Weights of a small GPT-style language model, trained from scratch on English Wikipedia.
Architecture: biases, tied embeddings.
Training: a variant of Muon for these matrices, 372M tokens.
MLP neurons of a small language model. Each row is named by its layer, matrix (up: input weights) and neuron, and shows model dimensions 128-191. Each number is 128 + 32 x the weight over its row's rms, rounded and kept within 0 to 255.
A block is one neuron, or neurons of one layer that tend to fire together. After each block is what it responds to, as a language model described it from the Wikipedia text at the highest values.

L6.up114 [228 141 160 126 143 106 133 117 223 148  53 112  89 125 131 151 128 136 132 101 118 104  92  30 124 136 127 141 128 147 226 118  98 155 134 125  85  85 129 123 154 107  81 156 153 166 124 127 172 154 120 139 116 157 186 139 128 143  69 109 134 133 123  99]
Responds to: Subject before upcoming verb. Mostly he or He opening a clause in biographies (He enrolled, he signed), plus and or to before verbs, and he-pieces in heart/Hesse.

L3.up533 [192 123 131 194  82 152 114 150 109  44 170 138  62 162 119 105 170 109 185 155  71 211 130 158  91  95 168  90 107  66  87 147 130 134 142 154 158 121 104  85 156 107 143 155 173  75 129 148 160 153 168 195 100 112 153 160 102 163  85 137 145 163 140 114]
L3.up663 [117  91 164 111 127 132 118  94 166 174 121 110 148  97 185  95 122  97 122 135 170 172 103  94  95 119 100 127 193 113 104  93  70 102  74 166 132 166 181  95  99 171 137  86 119 136 102 137 145  81 127 137 149 112  87 102 128 142 143  92  79 131  96 168]
L3.up678 [153 102 122 163 143 136  62  98 150 152 147 111 174  94  64 106 176 106 182 108 104 140 157 186  77  81 132 124 119 131 102 128 127 185 148 124 135 110  90  74  91 162 120 155 112 127  83 138  93 124 127 113  77 125 175 135 144 144 143 157 143 132 136 114]
L3.up971 [193 143  93 182 148 109  64  76 123 144 122  89 133 168 120 142 173 132 120 141 127 185 130 101 104  89 136 132 170 149 137 104 124 118 160 158  91 193 173 106  98 142 141 133 113 144  87 166 156 139 137 154  72 105 131 143 156 110 182 157 130 178 188 148]
Responds to: Finite verb after subject. First auxiliary or finite verb right after a clause's subject, often in that-clauses: was, had, has, would, could.

L6.up831 [137  54 161 141 131 160 103 180 156 123  98 190 131 148  99 139 132 124 131 102 136 117 210 172 102 163 184 183 143 117 152 163 146 122 111  53  98  67 139 153 134 133 134 195 157 131 128 194 168 141 135 140 148 138 131  84 136 115 115 109 161 113 149  69]
Responds to: Surname-internal word pieces. Middle or final sub-word pieces inside people's surnames, in cast lists, sports rosters and credit tables, e.g. S-mi-ley, At-kin-son, Fe-di.

L2.up33 [129 113 199 137 148 144 134 165 179 120 133 190 136  85 153 171 205  75 153 137 141  67 160 198 148 124  91 165 161 131 115  90 173  66 145 110 127 114  99 121  98  84 128 105 139 165 135 115 106 125 113  86 116  93 104 182 118 171  66 129 190 128 141 125]
L2.up101 [134  88 138 170 168 159 162 119 192 145 113 161 160 118 122 129  54 148 149 132  89 140 165 130  85 119 135 108  87 106 106 181 106 100 136 160 132 128 132 107 107 147 154 143 167 117  91 145  75  92 145 184 162  67 120 124  64  89 130 148  97  83 175 161]
L2.up154 [112 149 126 122 112 141 122 121 147 183 167 129 174 156 128  74 170  90 135  97 135 188 126 166 126  84 107 172 124 141  95 129 140  80 130 105  75 158 150 170 146 125  65 137 136 115 139 112 123 116 145 102 102 120 170 119  94 172 138 165 184 191 150 116]
L2.up175 [149 133 139  94 144 133 108 156 184  82 130 186  93 124  73 156 133  99 125  73 111  43 119 156  87 141  87 117 155 159 108 142 101 121  88 121 201 131 133 105 163 184 163 221 173 114 170 136  57 139 144 152 136  41 108 149 150 113 101 165 151 118 111 135]
L2.up229 [118 146 105 139 183  83 105 137 205 179 204 136 163  54 121  73 145  88 146  80 128 100  73 171 102  70 109 122 136 104  92 122 132 116 130 150 168 100 119  95 139 153 155 109 105  94 144 162  89  70 100 170 182  81  80 171 109 165 103 152 133 133 172 134]
L2.up282 [125 117 157  83 224 152 113 157 198 148 178 151 141 143 156 162 162 136 176 117 115  97 110 151 145  93 155 144 119 112 100 155 154 110  89 160  64 121 114  98 139 134 164 154 147 114 125 130 117 142 140 150 137  97 107  65 166 138  91 156 126 127 117 131]
L2.up351 [129 173 181 167 192 147 160  94 161 141 123 139 197 139 158 107 147 102 116 151 106 146  94 145 103  76  92 159 124 106 180 132 102 143 128  71 137 130 143 160 146  90  67 113 208 119 178 153 113  99  89 156 153 128 157 136 145 123 116 192 126  89 142 161]
L2.up542 [121 143 135 149 160 121 116 112 142  85 204 116 187 144 128 146 120  85 132 118 120 174  97 135 155 149 107 111 135 119 121 127 143 186 169 131 136 156 100 107 148 139 192 101 110 190  96 130 119 107 141 112 102 153 174 119 168 103  67 150 170 137  90 115]
L2.up569 [140 131 131 115 165 129  60 172 150 146 178  50 160  76 167 150 148 139 109 150 166 127  94 140 140  65 134  87 127 133 147  80 178 110  96 135 150 108 140 136 169 195 170 112  95  88 143 174 134 117 119 171 146  93 103  93 192 125  55 119 124 140 141 108]
L2.up614 [154 179 199 142  81 111 131 149 139 144 119 151 199 128 154  98 120  91 123 167  57 191 173 135 119 110  83 141 139 133 111 128 118 156 145 143 117 112  58 137 199 111  85 155 134 134 103  76  58  99 125 131 118 119 131 200 113 178 120 128 145 117 141 118]
L2.up623 [121  88 143 167 108 168 131 162 195 102 156 180 138 128  98  91 197  64 120 167 109  96  85 206 128 139 131 131 192 159  43 151  90  95  95 107 170 155 109 144 144  90 130 167 110  94 114 193 140 148 126 155 147  94 145 134 146 104  96 137 107 128  87  81]
L2.up635 [127 139 189 141 115 186 175 195 152 200  98 177 179 174 135 170 146 103 203 110  98 102 100 175  76 109  81  89 105 146 127 124 139 135 100 139  86 114 128 147 135 156 133 190 151  52  73 176 137 172  89 101 170  86 156 154 170  96 111 102 116  74 151 120]
L2.up769 [127 158 126  97 127 150 118  88 200 160 156 117 119  88 141 103 102 159  92 128  64 173 166 179 118   8 124 225 125 118 150 144 166 126 122 147 109 109 101 138 147 132 177 100 183  77 114 111 102 138 199 184  90 111 153 128 131 127 117 109 110 122 180 131]
L2.up946 [103  79  91 138 115 109  86 104 129 104 134 142 149 143 122 127 153 169 127 121 116  59 127 140 166  67 145 207 126  80 183 131 150 116 111 175  35  44 125 117 171 109 114 154 119 145 163 166  59 126 123 136 152  75 171 197  91 136 113 156 215 155 117 150]
L2.up957 [169 159  98  93 159 147 127 140 124 160 138 139 124 153 126  67 126 147 148 160 133 134 107 115 107 143 142  81 150  77 172 132 171  90 117 194 103  98 134  66  99 202 138 131 143 113 166 151  86 160 143 153 149 156 144  52 212  74 187 137  90 109 136 100]
L2.up999 [154 111 123 131 134 148 156 144 135 101 128  98  96 127 171 165 126 117 123 143  56 114 185 136 126 156  74 109  55  60 133 132 153 105  99 116 100 150 188 125 145 173 153 143 128 178 167 140  61 160 119 151 127  64  90 153 114 152 155 141 111 123 144 145]
Responds to: Later word in names. The final or internal token of multi-word proper names and song titles, often in tables or lists, such as West Ham United, How Can I Love You, Willow Springs Township.

L3.up191 [102 143 129 152 133 152  90 110 216 150 179 134 118 140 113 183 105  88 152 102 113 149 137 173 127 113 162 167 133 130 159 115 170 158 127  78 114  80 123  93 117 180 163 176 107  57 112 104 158 138 155 125 152 115 155  88  92 133  98  91 100  73  89 121]
L3.up730 [110  91 115 164  77 147 140 158 153 129 112 176 161 148 145 192 143 104 146 104 146 106 205 150 121 143 168 173 123 131  92 154 106 122 163  58 135  84 129 117 133 158 130 208 157 129  87 130 159 144 173 179 144  71 146  99 153 112 121  99 124 144  74 130]
L3.up831 [148 148 217 173  97 153 199 126 108 129 166 148 136 152 148 139 131 129 131 118  81 171 115 162  77 127 133 140 114 150 148 155 128 131  79 129 138  77 173 136  97 133 139 143 184 127 122 116 147 114 158 132 139 106 169  86  87 111 123 124 122 105  81 124]
L3.up953 [126  79 139  97 131 181 141 166 144 100 115 181  95 117  80 123 150  96 126 108 152  91 186 132 141 181 182 107 128  96 132 157 107 147 115 120  93  98 107  39 141 166 104 119 164 156 126 160  75 119 146 137 207 147 128 111 131  97 121 140 140  73  82 128]
Responds to: Surname-ending subword pieces. Final or middle word pieces of multi-token surnames in lists, tables and credits, such as Bre-yer, Korne-ev, Ljubič-ić, Go-gh.